config.toml
vocab_size = 2048
activation = "tanh_gelu"
qk_norm = false
tie_embeddings = true
parallel_block = false
init_std_qkv = 0.0185
weight_decay = 0.099
batch_tokens = [65536, 131072, 262144]
doc_mask = true
train_tokens = 731300000
steps = 5901
dataset = "wikipedia_en"
MLP neurons of a small language model. Each row is named by its layer, matrix (up: input weights) and neuron, and shows model dimensions 288-383. Each number is 128 + 32 x the weight over its row's rms, rounded and kept within 0 to 255. Numbers have three digits each.
After each neuron's rows, "fires on" lists the tokens most often at its 100 highest values on Wikipedia text that the model never trained on.

L5.up887:132158131109171155176095119091084123096137141137103085123070160189077208128144137140118153118084139068166177168084088134104109096131113193170119143182184176141110154087114116114139124143130090196119133160161148145132176106127065100118114087207096170185116166126141108155094180167139147080
fires on: "|", "ed", "-", "w", "et"

L5.up1247:094159135095067137228093176105092087110087137154088088120134177102122108131112099120130140133156113184102124135115144210138082125113074076120135122168110156229123146102118112071121109100093096105077090131126124162117086096076138108191150114121110081117158116155196123113076157080143122140
fires on: "'", " school", " film", " District", "t", "s"

L5.up929:083140060112106108138133152100086188137130196172132045188068151159086198120156117078112113188120134138135201145116117133075094111083183186110137131126157150198122186120188112090114182117129096145143155121173102110105115112114181126102090135162149128146160161144139109141137142130117193083
fires on: "-", "•", "|", " |", ");", "("

L5.up377:165158195133084171100187104174126171157122117163100140132103107132147152099127096190096121112089105104113119133050169088115115061151122154128160113114112122156147128145104084111117068098140122165153108073164161125157159104113153144107095098135119095153133120164147123112108112062167135142
fires on: " re", "ic", "ed", "re", " dis", "n"

L5.up1145:091105146119128152122127146172152140102111174137118121148159135139103109152148110165158139106135091072109136171070123086130143121100104188197104138113115116156104159140125150061064102095156068121117068129123153155139128155083120141108125074105095101137150091121094102140136173159132158106
fires on: "n", "man", "s", "t", "ed", " to"

L5.up325:100171112129131123127102084180104150086159164106082067120138112177122134127113133137128136129148112130111166105068168146165117137074134174174179153142144146134137127123139130135139089163110109156162196123144096096087132165159136078119058055142130104154130121140072131165147200154103135071
fires on: "z", "ed", "d", "ct", "ver"

L5.up28:073110124143080109103155105179122149160104113134152117176172112141115113105121104117065108113151079142146138134054135145109165125116118061199161104179109115163101112126062163107114184074146139110081154133133089100084119152132136140138090158165138138162091128129139186121134098097113116091
fires on: " F", " Du", "th", " E", "U", "H"

L5.up1245:091125100098114141133135150162106186174072182146066130139132138144152156147112086137125145113058094103135138114143148024144075154093172135175126162130156155156080143078132106083132063096153125115180081062129118143089093126145138121085221122167119098121121115145139096160127105116154140086
fires on: "o", " hold", "on", "y", "e", "s"

L5.up616:181119121176030103135181111166170205123074123130130140113156094192106165102157117105193111089080094194135160140124147086137126130163081095156102131135112176119148086123132099104066104135164169139106086125023176078102112113094088135065114088139185112086152171109167138101134181173128133131
fires on: " an", "n", "o", "br", " also", " such"

L5.up255:106124177155063111149139182191138143164145067148135081100136102170147180143122175104169131096147114150122085114163139143103149114113060116133151102139142120116088137099106130145131135112177097107115072138158101115128125050153090146098103140198124087133061174140168134080154118130135123134
fires on: "i", " |", "é", "ed", "y", "an"

L5.up490:165088162112160155116135113100099160116180061109119125108062184132172152115106101129135165167090134154166118133130171104158133123040060103171172148116131123134144120106128075138110105150073064142138156096122122111156060147145137128167124172166194098135102073152139120116132136149174135149
fires on: ",", " but", "ul", "il", "=="

L5.up401:080141109143120078129109073154146183197157128133151115156170015142158130128170152062115096146153158107114162194105138144155166073076134101175096123164162066131148163134135116113122133119141147135110140120137137144152152131119135086075109103098126075149187142106088109124133139139161090115
fires on: " Ni", "au", "li", " ", "u", "|"

L5.up780:117075114141111121130100190119118127138125113100149113072100187152159189122072135075093152126173158101144124181073136166142120093090105130100187204128135095158111161090079172103181102138126106145147165179150079090162117092148144115064042125157174097118142111132116172119160064156125162081
fires on: " ", " at", " f", "di"

L5.up1126:117160140086097110181117120118102091121064107156140135180081103151128110150126156087143187101162170165125089124182129180153095135144114113148134152196135133180128103154131119094119082088136114140110140083098188120129110117105143157150152111122100131168124140114165145055128118120181129132
fires on: "s", "l", " (", "li", "-", "com"

L5.up1014:150119081144128098110142133155168130171050078166146164146101087139145126129182158122137114097166116109095088072149074126127125154138153137124150133148168145161080117145124128109059130118098148176077111078102145169101120080137101129095124178149138126071176137148118101113055103113108197100
fires on: "ur", "or", "ign", "ri", "low"

L5.up617:069165162116139114125198161202171169108134098098052129148131126136136165144120123079100139162157122103097132177129134108109106153133161097040139173095145112130110049128161091114108103088104170180148171126097117093111088157094111131083149127070123130122156148105114062112129126113117131180
fires on: " form", " remain", "em", " no", "row", "o"

L5.up1054:113098104139069109132164105154122114068082182129139100121142094156112181155106171091121192153070205154154175100144132118138124147160107122087188135141143177193157179082122074154072121151102193146143183153123151100150088146174154098133102126087121080080143191187155119110201107133148126108
fires on: " (", " "

L5.up10:080142140125117083125121094205131147163111177135070128156157152125155114190148058128097104167101093114112146140058040152091103108128127146090134143183112152174073144087119131136166159104141070164186088123135135147089098112082101091159117140144130067121150121164114080055159130118163151099
fires on: "c", ".", "de", "f", "h", "ho"

L5.up1042:073100108089045069104154168101167183203108132122170155128151102118092154149157183169124141138147091180109148144072122168160082084145111130128106099154087178102103096146094103106118097103103123094118107130134192087118113127124156139109113120146167093081120169134134130129095107070175091100
fires on: " Mc", "c", "y", "on", "ach", "up"

L5.up730:162159074143129092156164146137114200171150134209083159104128160090126164141156103117143157127169131163151119153144144068132139136069140119112141125125156097131167135089096107083155135062169102158117140126136153088130133115140164132153173121159072145122164131133158063112166075149149128158
fires on: "re", " and", "m", "f", "n", "d"

L5.up291:175101077104172161142175128178122160128170156107134096115140211060108161135152126132122162175179134141125143149102142098112122099050119135115193177071168054162148178159128100109143132158140114122090130154149160082064142131126095086108070060170141050127169126160103127119145111119137148072
fires on: "==", "er", " ==", "man"

L5.up1290:164126113066130161204120111109142098112119130111097106115141085149164106132091118126157145078163043105113171107093150085132127151111106169148163120130134126140149112097160119072104142110157094140165132129132156108122149165117037135109159170099171137079146089115151173093064111129121086107
fires on: "hi", "n", "s", " At", "d", "ot"

L5.up1193:170094063115071107144148142161099162178097131100104092102118132161132138174156178163126151141155072115166150230104144114147113147159118186116154127101146129156089167147060106122123082169146153136111100151096205128117104142084151106151049045128086108134142143185122172084125080137136130098
fires on: "==", " =", " (", "===", " ==", "\n"

L5.up1268:148143142119112095125173127160135177117154093170111116118094028187125136105168084118136163074140155081120138095058096116143112148123146214108125210165106133147093119159142178125121101073150070130111135158134079091121102150127084116172135113132119138124209125157129142109181091113110114125
fires on: "p", "s", " four", " the", " full"

L5.up1034:113145130086064146143166122113221126126118125108145115128101104150134158175122099110039129113155149105160136145115122176147145123088123153073116088101133168130112164166155154097127101139107110149101132152144203135114136143095091114094110144120151120141152123088143131103094144048131135012
fires on: "m", "p", "d", "ong", "up", "n"

L5.up271:145141138089161138227134088109125119179117157125138115170133170161102102134113084043128090088153107095069128141144112144124115117102119128149148102136123162095138149114114159061116116112110173151158132189162141109112107168163141105108099173125135154100135126121102118147125125112169169092
fires on: " Car", "gh", "ho", "ell", "chi", " car"

L5.up1212:115103101171101100166181139124110136119086155118109141143192120146208150144193087159051140136094081139112118158155139117126071095134119160136152117108150127143148188151162058069130106111121092132216126095075197089083056088104115129075110134133159128099147153165122129111123140136096140158
fires on: "port", "land", " school", " River", " located", " remain"

L5.up109:121160152073142117173164154115140135100112118135130100137137205148150196114131142109108054129100132091127152150106174138114085119118115167094126124086086041120170138171138133115162167111138139139086121152120106149053112174042144078140162073076160084096098126130101109098142051176118162091
fires on: "%", "es", "com", " as", " As", "hy"

L5.up1080:126121143171073106140133108140108174128123138155105105124145121123128138134116141162129148095091130179109118185123132061146108134133109181068163165147195127187145118129160136099093089133094104081120144088161111145075138108116138159132080112108117072180126114156123114170174145128118118119
fires on: "ed", "R", " (", "o", "″", "re"

L5.up365:188117134098030087199151179134128157148143147149065149113111104152067188154082198117088148075145138138130126149140115137120116122142078135119096097168141152172132099131074117081120132111121142166147166137100137032056149163134153119129115103127134082095124113136139152132141108122142159193
fires on: " b", " re", "p", "r", "t"

L5.up562:153129121089156082145124100216115155143161112143057087190121159157127118181163107142123137144088138087177130124061155105137078118093128114113172111159187083118149160082123097103143116141101103137119107134119152185112054122133079108035106092115063175135074154119176121080163058123119110129
fires on: " =", " is", " comp", " result", " App", " was"

L5.up469:093155176150138089097133128144144167190111095147109149170108152042231082107164163123099170101132130139148104141121108133149122097097122091077137107167164129154150129150077104094162145064085099171143096141142140150111135147094138132154170092155176042122116104146111081121109162141136109156
fires on: "\n", "it", " st", ".", "c", "n"

L5.up453:108165150139146069156208152107123155133139109190142122143071105162111181182130102110126167081136060150109210123161090108113098125118110125139106101168157124153082155125119072097118152090097101104128145070084173068118084150111119132165140103124165154136151131078135119151101168123145078158
fires on: " but", "ho", "m", "ver", " that", "t"

L5.up1274:116105134174081128108137108118155110146173144099126136133126113165099120126169150055128143120079146084178149111159118106098132115060077136136162134129181130081082180157153126113118065152135074164144140113077113146079109117110142130137143115120159100125125095125197169126152173134146140123
fires on: "\n", "|", " |", " not", " It", ","

L5.up528:137122115107107150129150106118104169158125147071087119146109195151096109188132157162096105161072063176118116134133105174116106109112059219144125179141064114147118169142107093105162105166147146131158094176094148155090065124097113112114122116166158079087162136192171147140087148092167142169
fires on: " |", " design", " g", " public", "port"

L5.up749:108147151111123078124121098184146163190145150177113138146066128089173132134109123132165136110089116173049145116142078146105099105060067108133126121209122070150119096141149054098143062042172074147133189142074138106142101065145144098151124152098133134110115128134080107121095126120171096122
fires on: "oc", "c", "la", " |", " d", " p"

L5.up494:140154047103101136133182078100123146148180133167180115104161104116124133135129138078168154138172127174110133157147098122153118147103190117121140182150132168139126094092148127124122106127075117175083092168072105071166134185150132167161153106126171119172092153116111065119064126143098105115
fires on: "s", "g", "d", "ver"

L5.up1055:108159121095084115180134101135118150155070141113076163154137088131184171172161126134080126181086113069154143103063141118161128096165135116023171110135173132114122161112125102110142144162089135140152147121125104096109169143129147117126162093166184110091116171147207101094153098131155144070
fires on: "s", "vol", "e", "#", " comp"

L5.up675:121177172147143151139120152152162128164129110150137150086153158138126106151145119101138182127109143140099171097106170095179155051161108143155091140068178133169089085123114130190095102110085087176077112174152176103100101003094125124096147095147129084118116169120104145193095056155144082163
fires on: "al", "st", "ad", "e", "ring", "ly"

L5.up87:140110161066084151091134124089163113116141140081101065139093153135103158144136150147134185134167141067085134080109129091146053119131126139135173184081172131162074127071094120136170136110116091199180086176125138113138124090096128135085180140201144113097159127132149168130081092140189150124
fires on: "p", "in", "er", "d", "ad"

L5.up874:057146114122100101137099108106124164130146164143104142159151090136137152158160091163059209128071151133162172134097129098180117127113121180121156105137154109200120153107130097138145145095177120135145052130134145123084139129153094126099127151127145096068134118127127141141166124113159111099
fires on: "an", "a", "e", "se", "y"

L5.up169:162175063110148158163166141109075155132134130126078069103093135124127197085111143090143156113067143148119128151097111147128081103112164079103181151178170138188071172129110118182147140153065179172143111140067119154184071141131137135081117086211143087134189238174126090167112083133151128031
fires on: " ", " re"

L5.up1320:133119147161142097166131139152093122145112104160091113146137128148159132173171100125064139127155139137187167099116151107109143095138106164140171109117176100086069154167137114140168158114148111081110140159088069115134161074113128194128137111155125095100138173140182119127185095152171095077
fires on: "fe", "e", "–20", "s", " National", "\n"

L5.up651:104130176122152092171157180165130164118156131127152071163128133161131171152173115079113134106191106085127148100064148158158103151077086075119175077192162081139081193146125157109055169118114112152165112073098142100136129100125137119127126088119176170158139188078129153120128133163174089090
fires on: " ca", " de", " Ju", " E", "ju", "th"

L5.up1053:179165083138110153116170113151088125138137139143178161129130173131118205127164199137119110181143137127131122152107089155165113149133208158081103171128142069132122114153148147103118143142117074126105129078123168071132099158091118108102119093108138118132114127143176103134090119136143162142
fires on: "vol", "con", "ci", "mp", " Col", " So"

L5.up83:119162123169119063148091097137141140130080193180145071106094130149170146179140149106123179170076147091066151144094101128111099081075088140144131071163090125122156139118125106164097100119151161122106135152111119097125131095097128118103096069093188034110155203142181105107061122163150078132
fires on: "s", "ot", "ist", " ", "u", "ti"

L5.up580:119114074150111116166113159162041108132100104168127076131098144141103116145101193132157124046117086086111173148084103149110177149096100130145113126147111090142114109073095141046066081092123090105121088157141128110124095126090129148181129144171157131134110193071112108147078155112139098130
fires on: "ve", "t", "v", "s", "ro", "w"

L5.up552:099073127101081101112078119109160180146130113107082112124114107096154163175112155163134123122134112117186167133122112196104081121137131185174148111169098131144148222104124129107164156108160161171120150124068130105148092148147172137102160114104120089106099197177182127125061135126131130088
fires on: "T", "A", "c", "-", "k", "R"

L5.up67:155189099142133096120130127147123149189145159175119145141081150116149068112176132120137116148159109141108122084080125159118099060127171129099102151148085184067110133128160096140136160160134114100073081089101173098074126118120097140172141093139141132146124135127100101139149152149140149124
fires on: "es", "ran", "min", "ol", "te", "od"

L5.up1099:112097090108125164074203074136122128133118138104134133090075158171104147093161149122100127144079128129183149163132098152207136094139109157118172106110110120140123162140116131111063171111131087146072102138143183153159137150110138089117115094127114070155123121160108131143115169111172139083
fires on: "),", ")", " is", "us", " was", "tri"

L5.up533:149143117128110066151139106097148155128169125134123097157119132199099125131141078109080106065113132090143172158066088124169120044145115123133154131109197124055115154087141167165108078179090128146164163033133123122095069131083102141055107118187110166073102189121142090115097151113143103079
fires on: "y", "ing", " 4", "ed", "et", "er"

L5.up1007:122143100116140094125124122159138157082119167114101060168179104101151135103126161114140175053201119125130180111137108111142099136047128187136153150129076158116158150116103097137146166141124171129147145130102191139179129050139100010179141138135162157101133126130118120156113089136148052148
fires on: " in", " an", "it", "ten", "t", " located"

L5.up1067:145138152100059125161143149159101129171148151143089133123140125118120142122061182151130146071104104074110172119160109130179001115164163110096139109113169155095109149161149113118113144168125135115145108122171138090094128109113086124181151146082150129067112113105154119105069109163144176183
fires on: "W", "p", "t", "g", "ing", "v"

L5.up598:102130148171119141146126142136131222138108161136142155096150133199127158133112143123094170134079117088130180130096040111201090100100131140090140109117105137148132104096073098142100070078110100157144147117153132102138110105117119109091140119127177138135166105165169071174142107117189146159
fires on: "ur", "°", "app", "ne", " w"

L5.up178:183137117073107111111193131186133090158196196117082068144158100153093143111140154135166137107162157166114120117105116085121098101137085145118147154113180107188124120127097028128101112111110130130136110164133124107127089061149119076096143181155104155129129189170172153102077094142116149088
fires on: " called", "ho", " bo", " some", " up", " Bo"

L5.up845:089100125135124059109138131137174181130129145172152172235061155182147233162148168136114112123152140146089052101118070142118104130143089160113122105145159096143098120109101127088126167091137131112122151123132105128108168075089103108130133156074106148061127135162212133099132107161157136126
fires on: "re", "ri", "ur", "it", "on", "mp"

L5.up471:107111051084132110062171067132130181188151148132093093089136108181136123112137239119117235133108111158137085147106102128163114048153117119183092092108163149122115078101098072100140116139082072119099162138144111144141121144112148133121181133164081090103130160121153132051131163129142140165
fires on: "y", "ur", "w", "s", "ud", "ir"

L5.up1215:105136156128093076124183124118150166194165147163096091076091092149113137115110149119137173091122169139118171143108118134100167094110129124147166133163087146105119174062110133072155150092168093143155154107113139114160104141136122101141233168139147150170114121099123141180130165109150143108
fires on: "t", "et", "ver", "tra", "or"

L5.up118:173124094155127137183174083176119127114137120182152107105079170145126098183169135127144147151089122127175152126112150078154148127112101082167108185153148113142118155091065165099143136121141160104096122095157161152100106148138095161114109139112100175115163140140123102121149069165099133045
fires on: "st", "n", " tr", "ri", "re"

L5.up1292:126144185110102172116151154179089103162115171139128130149121122133103130163099188177121131139150176104163178117106115089145128134146153194141153089115157155127102139173125077110110132138118173102120114118119152061171138083137161085163134113116108115091117149157173162095160150164146139049
fires on: " (", "f", "re", "tro", "ed", "ol"

L5.up621:113147140053181115121134098155106177148141189088093117125048110111087095105127117092106163102140131111094139189076035169100164129085113152140162089131100161146145148096094085084145049110144131138143102060156174118121093085147140055075129138137177077166163178173081138141143169122167092130
fires on: "it", "c", "ate", "te", "to", "t"

L5.up5:131136146116076123091168165148121133140149151091154175168065102154165112183117092173185141119098099165047099161113075143108133104098131150120117126123119069125161158154105123051131123113142060133130080120127135141147160160061105103095162104134184030076100154179086048091132091118148180114
fires on: "s", "c", "li", "n", "ro", "vi"

L5.up296:124118145118137084122182185139107119194112169105075105108137117117132136138144145125113102072120056178080101122079119154140084098154139132106171113134151106158127176119162146092107059076147140147095111154100126170103093093072076145095155165115168146117134113092118098127195179113148207110
fires on: "st", "in", "mit", "ve", "et"

L5.up1156:099097092126090154141117130141134170151067107117153118171121167131126201133145115110105112065076121095075095180118127168111105103122145176172142075128150129177093112125169124109127075110141102143123124176156110165170143148115092089110090170124135131080133138092147120033153055118113168099
fires on: "ent", "am", "d", "in", "m", "n"

L5.up1052:086191135105154135130163119171103195056133119157154156104151186129152152118106117078119093123119162115118143145117123114202098157122140164112162202096070133123104118146162099090102101111088106101092143133094124123172141092111132076076129096213137106135165159176119093146173126164091072146
fires on: "o", " no", " an"

L5.up1093:174172173081119161115168140157119186145081122073109170147118093128130113121116200171047175159154161101122135147124100095136133068128149178126114064092196094143177104168152103012104118115126168169091150108053122152142106093119159102109137168124117134142101141106164102108141130178141111119
fires on: " between", "st", "end", " P", " was", "p"

L5.up1112:176144136120117133145131077101138142163143116122076135167140150150094128125188119157118121132091095166146113114132127093132133099117132166131119123137221127123092103134098120067167071110156125210119135149103140142126068129148106086108136131166146087127137160164147139068120100147126109106
fires on: "re", "al", "or", "n"

L5.up277:153185168130102103204131154089109153096163118154127181113128170144060160219100119134151112090154152109133119115080095198078098118092069142132144181100119145093141138173185136131144137152129098168148138125086131072167107092107102092140102056144108108146122131123092154094088116107199119098
fires on: "al", "t", ":", "c", "s"

L5.up418:104138136180132144118165135164158134086073156197094096085107128154124131154120117126101201175109110166072134133103083127139098122139106090102141118134103119118090153167122117075094122103145129137138142136126123083141076186127115143119077059128165144102118139112181085104134154115101120139
fires on: "s", "n", "ers", " be", " are"

L5.up610:152141116109136181119169167156111139146130155067102140119134162100167112134155121140082138164083110158167131142125109142163129142144089139117138159105181055131142149137166135144085073146162129146118128199157120133122103119130142126154095038161149087117164094200131078124178083178130144073
fires on: " to", "ed", "d", "s"

L5.up1140:114083105186108129081134109140134168157146151094120163119145174136116153211167150157108138107142136119182143129101136164173132173086158171118128149105123150169112169115121129070111098165071134124068069096082160128127167116088118076155114102138135040138175140164118131163112120121168163107
fires on: "==", "===", "ur", "un", " ==", "an"

L5.up1019:137155129115170084148133125173123138126124104101115171118062128149152149132175105181162160099106112128171087143126121081117165122128124174162127114137099095129153141110086140107105108114150088129145114141086116094161123110109187116125114126109161089068195132112140135112157026123168164118
fires on: "d", "′", "re", "″", "n", "de"

L5.up41:116096132100102115145086111171176113156180122135053061126111116120144163112141111098079158214175080202190122134095142139077115132148117127157120127145135133122129127095055116070189144088199092096048155181140106091168149206134123117148123202119117096137120123094138097074175140142159125086
fires on: "s", "ur", "ham", "cul", "g"

L5.up267:087135092109099175120132107128090121078153155129128161141139163096174127176181129095071104184141158186110115125147136077199113071109135148127124091103153110169096148126118168076101141109099145111114117185067048092150132146120127116126056148154151130141151151127064135127124130102124148134
fires on: " co", "ko", " original", " final"

L5.up1119:130126143088111127171130104133127132147173108106100135104087122174087140153132116176090172080130187136095162092074073112181117092139144180163123115122142114174055145089110169070085114076147123177131121140094154122186125140109143152119151135092184121131144153148108117129163146124146079108
fires on: "d", " from", " the", "p", "on", " of"

L5.up1122:068113119144102151188135121155105135143158137141155120167115150093112172131146130094095108140152182070134203156191147081168135062149135161108108059144126096126128131084182142128152206121084148100188121153131189121062138130087114161122132143132104114133110149074152105101156083157125139118
fires on: "es", " So", "s", "der", " so", "ber"

L5.up1337:104097139093077147126091166141121107121171074101105176090129149140165135209152169193104110141152148087112142117045127174135117130109099141126175091195156116102111133139098107103136147094117112157146108072140101113111115141124114153138112068101139105115112146211153170081094088115171123094
fires on: "s", "c", " V", " C", " |"

L5.up620:122162165160168164159078158103153116141145174120096100193171142169155135153149107092122129130084094169125100108122087162123104124080068159125159064171138088166150106129185127124068143092161050154064111105150145136097091058125144149107091095127146028102114160177154112087155120110159146158
fires on: " |", "•", " ", " October", "th", "y"

L5.up478:123141049095128124170163150063098146186039082162160084097172098123134129132141161111080131086110068086123116111150125107168117121087111127155095155189077136110141089101133152152139119094126102209091118121098163123159166136128076110128122131093141145106129161121147117062098135143116107147
fires on: "s", "ur", "j"

L5.up535:089131149178136128138167111114137146192104104142101123130127120178146141091208184113110137163093053169142151096148159145155113109077110104154112103172134126150065146145132109115109121117107122119168130145115172088150109173147138027109108080126110131128105137112101113137112118111122115154
fires on: "li", " ", "e", "es", "n", " other"

L5.up303:142118120103179108126157155119063166136086098115122086090106166187123106152097128141112162103110158137138137154067120112077043057085059154126179182136155176093122141098160104076138035142113107188161109139203129118139054140088139118109124096135139117106161104142129125086109083160141093102
fires on: " ", "\n", " at", ":", " of"

L5.up1160:101186126195130113066147108116107129188130133212152082079165147175108125108154101125146182136099092171076126119099118101116094116144138148144123129131089086154139105108120032129146070134148158128138151147146161101102141125089154090091092070133151085110156136160173085169153187161130192130
fires on: " an", " ", "n", "ur", "ll", "s"

L5.up853:140095129087120086075098157137164094205165154081082090111106115155149186126124149087155127102138115109086064157099106175080120146117143156140169091165198105090105142077141145140135119108161134166109117168105174185117124105103136177132140155166097162098129109128153121121134081145162118093
fires on: " can", " D", "row", "ight", "act", "in"

L5.up836:109077155131053083153120128123107129116104146107176154182106126195095158140139114085091096174165175103127123137126108131125171041152085189124137115113097039156084167183088051142154143139107135181109140152118098151167066135104106124097109161116159088109170153124149094139155116083194105151
fires on: "ri", "ir", "lo", "ur", " sub"

L5.up496:063125146113101188122172145188102118071067128150079118082127155128137148214175116109114111079130175162132214133126177097183111147138145142131094155182137106192165115080097085074120151120110165080098114105128146076132109169084091148086118120117162083135136141112118104127132140097107193164
fires on: "s", "p", "ro", "tro", "no"

L5.up600:138157137130145118062131105148143184096152112145123182127181178106199109133161173130162115162139124183081127124099160129118113114196143143105188123175116117165082087077060091143133122086117113143140132089167121149133137106080106107141094066086102156150147168126143093091137156170151114147
fires on: "n", "an", "la", "re", "c"

L5.up8:075153104062110149141129089138114158139128137140163080061167155187114146090137068067129129154159116139066181179128136047155165116081126121115196103127109097143139115123095132106154119131094100172079142120145142102073146164105159102125151134186149108172119149131155108076250165125139153073
fires on: "ed", "d", " E", "le", "ing", " Di"

L5.up959:113127091112089097139170132113149175128134115099094110098089119122144176122160189124154125134110138123124173189135116078114135108128089103139179132073087067169133202137150105133144115154161128143083120105149120067113097099117138157166121139156122032131133155119057102159146128090142145061
fires on: " has", " we", "y", "ry"

L5.up1058:099120131124153137232103118146138142117143137137094125172127146162081204151155121114102161098178146131114108154143153120101132132069119128139170158076148127138093197073181090152130134120121057114092109146167152136081171089120071130169150145153137114114136167139166123138144119159146143156
fires on: "|", " Le", " So", " Du", " so", " C"

L5.up297:130105139158050067146103113107092155169081187118120141231115108197119148136160149103082121168103094176127117098151121074116186105108124107178158131143128111099106151139174081109093108155115131118106114155102149159155127069120111171090122122183082119136137117148198057070130133101167138073
fires on: "ri", "i", "re", "a", "li", "lo"

L5.up628:100224106107088124235124147120101091093109177127093143153062078118217116212154109134131151139123114115105170121111129102159132113184161147071154092161152111114085114128118157145134152121104117162131110148149144109109154150096133102113081184115124145103141089141107110105144163079163082123
fires on: "\n", " re", ".", "c", "s"

L5.up47:115187097090102149151147171167089122106122129134104139134107098052149150139134147098150139190135110133149154113082133104133142111085151111174140107121148000109152224100115100140093081114137145086117124132146074110042143145154075105109187120101152107148171162178136139162139118135143116103
fires on: " Mi", " Ba", " De", " E", " We", " Be"

L5.up879:073090104157189118114151119112092179133138190053142143115121140173103152152116119092112176097096082100138174161158103050156083120086085208145078117149150088110141128155163129125144095071123082155213134151098154105151078081135128136130112128164155140095113129180131102170189115097138164088
fires on: "==", " |", "|", " D", "ate", " "

L5.up126:124137136148100110175118141128135141096130151162111111114161149159166205108114123099134128131156141120136075144045104141121109116101086091099163167194163120191111219188140125065129096101082096112014126130154109101149085093146119155158045158190101110163176155140109143125129105136106057122
fires on: "hi", "'", " c", "ho", " he"

L5.up846:118178121144097147099193212162153151086111132111120102115135155139113150161149166103155156147099134130159146122098116067162079082121085117096181092154126100099176230141131152091089084079159132150104163064142169181168059162149128113116140132093137113138173161107161080137144169141127114097
fires on: " was", " the", " It", " an", " |", " is"

L5.up1151:077162163118134167109178184158123134104127089133083130141180156153168115173100130103094123116105133107110199170089081055175127124088075179166128149157152119161084096085067128170117097119067087199085144120145143081049097132099097117090117147205189111111111122134156109192142139144161145096
fires on: " |", "°", "ne", "nd"

L5.up363:151086113114076118112112154139105173082099117093175116103119149122141150137152127109126185109128077146096101162155086136094098130161110134105118144104122132176194142061155093085118126120139058135097161106130181116169112142117156131104136094149166117118103108128160168163091060147132147103
fires on: "n", "r", "ho", "ri", "c", " bo"